Weights of a small GPT-style language model, trained from scratch on English Wikipedia: LayerNorm before each block.
MLP neurons of a small language model. Each row is named by its layer, matrix (down: output weights) and neuron, and shows model dimensions 16-79. Each number is 128 + 24 x the weight over its row's rms, rounded and kept within 0 to 255.
A block is one neuron, or neurons of one layer that tend to fire together. After each block is what it responds to, as a language model described it from the Wikipedia text at the highest values.

L11.down702 [ 74 134 120 126 111  91 131 115 127 145 154 174 146 119 171 136 172 103  92 100 106 138 132 150 144 142  95 114 108 108 130  86 124 134  75  96 120 154 147 154 105 122  92 147  98 128 129 147 137 126 114 130 166 142 134 122 127 153 176  85 110  92 115 131]
L11.down910 [113 149 123 148 150 108 146 117 174 138 154 191 149   7 131 141 110 134 129  99 131 146 140 103  98 134 156 114  90 128  92 120 135 112  81 134 103 160 119 117 109 169  87 140 108  99 113 173 133 122 139 150 142 154 101 120 157 121 146 115 118 133 130 142]
Start of personal names

L7.down340 [118 102 137 149 130 144 113 119 114 148 141  76 112 168 103 138  73 132 163 114 106 143 149 124 115 117 164 124  98 152 115 130 109 124 136 127 111 134 118 140 128 109 107  89  94 124 136 121 117 127 159 108 143 116 121 111 139 143 163 101  97 112 124  88]
L7.down526 [121 113 135 148  95 140 104 163 128 127 114  95 125  87 116 138 126 136 183 124 117 128 119 160 160 136 163 145 103 118 122 150 135 155 165 130 128 109 119 126 144 103 125 134 110  75 105 175  97 138 167 116 158 159  96 116 111  92 164 126 126 118 109 115]
L7.down1001 [136 134  78 125 141 148 128 117 136 106 112  81 119 194 134 122 141  94 171 142  87 136 105 153 121 169 123 145  88 132 122 106 163  97 170 116 144 112 143 117 118  67 131 103  99 114 129 139 163 133 180 139 131 173 132 156 126 135 138  88  98 136 124 124]
L7.down1023 [112 112 102 125 119 139 157 131 151 122 123 123 134 152 127 143 138 116 150 106 112 154 126 119 142 166 123 135 114 155 127 142 134 140 150 125 121 112 158 117 167 100 109 110  75  94 134 137 133 148 191 163 122 134 138 141 116 149 118  99 140 131 110  65]
Word-initial fragment after article

L10.down180 [ 86 141 164 120 107 116 134 167 160 188 126 135 135 165  96 133 150 125 113 168 141 106 133 147 162 175 143 149 102 145  80 150 120 122 141 135 149  97 112 159 139 138 122 109 160  78 136  96 141 139 125  94 139 141 112 139  99 111 163  91 146  99 138 154]
L10.down232 [115 161 137 121  96 132 127 135 111 139 172 174 139 153  61 109 146 131 158 154  84 144 109 145 135 108 146 140 117 116 157 141 140 148  78 138 166 148  96 150 135 130 104 130 120 139  46 146 122 124 132 115  97 138 142 148 127 147 112 141  88  99  70 135]
L10.down271 [106  92 110 150 127 147 169 133 115  93 143 146 102 112 128 142 104 127 134 170 118 113 121 140  87 173 142 141 117 117 144 102 141 113 101 162 132 123 121 112 143 131 122 108 136 116 129 166 123 138 140 170 111 141 162 107 124 110 107 164 104 103 113 114]
L10.down453 [ 92 108 135  90 122 142 119 128 118 126 101 149 105 113 123  91 124 170  80 119  83  87 110  93 127 138 129 135 130 116 117 104 118 145  94 172 142 116 106 151 182 144  93 182 132 155 143 134 158 125 123 123 190 155 125 130 136  90 103 129 175 106 113 100]
L10.down578 [ 66 170 135 159 122 141 157 118  99 132 139  92 126 141 119 150 100 154 132 120 158 134 144 104 151 125 119 183 129 124 123  73 115 109 113 151 160  80 114 128 114 148  74 181 132 120 142 119 141 108  91 124 120 138 114 121 104 125 115 109 138 108 138 135]
L10.down634 [158 113 103  56 121 142 153 131 164 162 156 171 129 178  90 151 113 120 130 108 148 135 114 132 124 139 148 159 122 129 102 164 138 110  96 108 128 114 122 153 125 110  83 118 124 151 102 105 117 131 151 114 117 100  90 115 137 154  92 135 143 159 118 121]
L10.down642 [126  98  87 148 131 120 122 150  99 123 137 100 126 179 136  66 138 145 130 139 129 155  92 157 122 146 151 102 123  85 105 159 114 111 156 134 173 126 147  99 129 148 173 129 106 136 160 131 164 110 162 132 109 124 162 145 153 146 152 134 170 140 101 135]
L10.down707 [156  70 104 118 162 119 145 133 168 148 146 171  97 115 101 110 147  91 130 168 125 100 113 128  90 159 158 128 139 124 122 135  77 112  76 183 114 133 127 120 122 127 143 134 100 122 137 104  99 136 111 109  96  74 154 167 119 112 114 109 104 105 122 136]
Foreign proper-name fragments

L10.down117 [116 135 139 111 119 129 148 150 134 111  84 111 142 167 123 140 123 112 156 154  98 122  78 143 177 107 102 141 101 170 166 153 114  94 129 130 105 106 114  88 109  79 154 144 149 132 119 160 122 181 132  68 171 163  91 131  96 131 148  76 128 112 118 154]
L10.down188 [138 162  92 132 141  96 125 107 137 144 150  37 147 166 121  80 130 142 140 149 137 136  75 130 156 128 155 142  80 126 109 103 135 134 188 114 129 118 131  95 117 134 126 124 135 145 106 139 138 112 158  99 116 141 125 161 148 189 117 125 116  85  82 166]
L10.down342 [143 134 122 115 154 129 137 154 157 153  91 140 127 126 138  89  96 109 135 184 122 125 132 123  87 162 120 133 125 105 147 126 155 126 115 118 141 122 155 116  86 133 133  76  78 169 113  98  82 131 162  91 119 146 142 114 106  99 159  96 144 149 132  88]
L10.down391 [148 129 134 138  84 152 134 135 150 129  91 127  72  84 164 100 155 143 116 105 147 143 124 128 147 123 136 108 144 163 113 159 135 166 149 122 125 105 167 134 127 131 162 172 132 106 137 116  85 111 143 114 160 108  97  73 121 176 118 160 124 125 149 142]
L10.down446 [163 152 136 156 104 153 141 102 154  86 120 157 111  88 143 120 143 115 126  87 147  51 142 122 129 145 123 127 164 135 133  83 154 122 120 167 153 144 118 125  93 152 108 124 131 129 126 137 146 133 138  84 119 113 135 132 124 145 140 125 137 158 159 109]
L10.down513 [133 129 126 156 134 125 102 134 213 166 105 150 109  63 122 102 117 153 145 152 164 111 185 168  87 114 164 128  93 118 129 101 105 142  92  97 136 144 125  91 118 105  89 122 112  96 127 138  93 164 150  99 133 121 116 112 104 189 149 117  96  85 143 120]
L10.down555 [170 195  94 115 134 139 132  97 144  76  84 112 115  89 115 114 119 139 123 157 118 120 194 129 104 108 147  80 103 132 102  99 137 167 116 134 118  82 120  91  65 149 148 137 134 126 143 131 127  97 131 136 114 142 149 100 108 131 119 137 128 137 172 127]
L10.down832 [148 130 166 129  94 124 121 124 147  80 105 190  93  47 143 126 142 149 139 121 101 114 158 147  57 149 157 138 123 131  98  99 143 130 116  93 112 116 138 150 118 128 140 170 149 131 126 160  72 143 166 154 180 115 128 120 129 118 121 149 124  97  97 151]
Decade digit in years

L11.down553 [122 112  89 127 110 125 138 121  97 152 107 141 158 141 114 144 127  86 160 146 148 120 105 143  75 134 104 117 120 106 161 162 142 122 114 143 100 136 138 113  64  82 150 121 107 114 147 129 141  99 140 135 117 107 118 116 133 101 126 120 158 145  87 169]
L11.down821 [137  85 100 148 119  95  98 114 118 125 114  76 132 189  59  96 112 157  97 103 126 118 152 131 129 136 122 101 127 123 151 142 128  90 167 126  98 134 131 103 132 158 135 111 135 109 113 145 134 133  96 111  95 128 131 123 141 120 108 125 187 135 110 108]
Foreign name subword pieces

L10.down89 [107 116 127 141 142 148 133 138 144 151 130 162 106  40 148 160 128 137 132 102 135 126 121  81 127 156 148  97 139 129 105 108 108 104 115  97  71 158  95 129 158 129 142 106 120 172 148 127 140 155 135 106 121 110 143  80 115 111  84  93 128 164 102 136]
L10.down290 [ 61 118 124 104 116 109 152 158 135 117 133 172 123  98 152 134 115 124  79 129  83  94 169 114 125 107 147 121  79 111 135 117 120 128 119 131 111 145 139 122 135 113 111 116 115 141  99 172 121 143 103 108 136 123  99 106 143 116 144 106 139 126  64 158]
L10.down501 [106 139 133 121 162 130 106  99 131 146 139 162 100  40 129 160 154 131 107  97 163 162  93 113 127 118 119 124 140 129 116 122 107 175 106 143  94 115  82 117 117 119 110 145 130 136 145 181 135 126 115 155 165 110 113 133 140 165 134  94 126 129 147 124]
L10.down645 [125 134 131 135 149 105 127 148 130 121 142 152 139 117 131 131 124 170 161 145  99 140 101 150 110 159  81 104 106 121  79 121 102 128 140 136 122 142 135 113 141 134 102 162 140 127 129 161 125 105 189 116 146 181 117 100 161 138 122 127 156  99 101 159]
L10.down754 [109 153 153 109 125 139 119 126 141 122 126 195 155  70 149 156 147 153 124  92 161 104 105 145 126 115 124 151 134 143 163 125 166 100 114 126 158 143 119  83 113 145 119 104 127 119 128 128 123 143 104 132 143 114  91  56 163  76 121 126 147 132 108 118]
L10.down761 [120 144  93 148 166 119 165 143 135  71 132 123 168 160 149 117 130 159 112 113  96 111 114 105 137 119 113 143 143 116 164 100 142  90 136 137 146 168 118  73 129 144  84 110 145 132 158 162 153 163 116 102 168 127 120 144  99 145 174 174 133  75 165  99]
L10.down819 [120 131 153 129 109 114 144 138 122 143 107 128 139 118 105 114 143 101 132 145 112 105 122 122 119 143 125 120 144 147 160 143 127 151 124 106  92 132 155 165 102 161  96 103 105 127 132 134 124 156 116 146 138 125 146 137 153 146 141 119  93 159 112  97]
L10.down896 [101 136 151 151 109 114 165 146 135 126 117 190 137  96 124  98 119 139 146 161  77 139 110 131 130  55 140 121 157 123 137 136  98 122  75 139 112  75 170 137 134 164 131 135 147 169 110 111 125 112 135 122 156 115 135 136 151 149 159 127 100 119 127 154]
Before a person's name

L11.down644 [147 119 131 125  60 162 113 107 189 105 127 199  99   0 130 125 143 139 149 141 114 137 179 162 111 125 163 113 118 116  86 134 123 111 101 103  84 113 126 122 117 128 152 142 146 112 124 149  74 126 192 144 156 135 106 118 127 171 123 132 132 120 124 170]
L11.down888 [154 111 110 142  62 178  94 136 160 146  75 167 127  10 127 129 171 116 142 135 116 134 158 158 143 165 122 111 173 150  70 125 122 106 108 101 132 128 122 116  95 137 153 115 114  85 147  98 133 143 138 107 142 117 100 119 101 141  63 116 117 113 103 139]
Adjective/determiner before noun

L7.down276 [122 102 134 149 129 133 144 102 102 125  86 119  97 193 143 166 110 129 101 126 164 154 144 133  98 126 157 119 195 120 166 141 157 122 155 105 117 142 103 131 128  90 135 100 111 116 115 177 143 150 144 102 140 165 154 117 150 146 141 127 108 163 158 126]
L7.down604 [104 170 146 143 126 117  77 110 104  99 150 134 122   0 160 116 140 124 132 167 108 120 148 101 138 123 135 190 134  94 120 121 132 143 136 133 124 139 123 114 156 162 135 151 139 123 164 157  95  81 113 108 123 142 173 169 159 142 138 135  99 132 119 140]
L7.down828 [121 159 151 108 101 121 127 123 105  90 139  99 159  30 143 155 137 138 105 173 119 144 120 126 106 109 133 166 148 140 123  88 124 144 120 156 159 125 111 142 153 147 146 133 126  99 149 158 142 117 130 163 176 112 153 144 155 128 126 119  98 127 130 129]
L7.down829 [134 138 168 149 103 103 135 106 153 111 133  94 129   0 128 161 140 104 135 150 146 114 142 147  93 113 142 157 135 112 128 106 125 131 113 147 157  92 144 141 129 125 126 143 130 115 166 116 122 136 106 130 161 123 135 142 133 145 168 111 134  91 106 140]
Place-name boundary tokens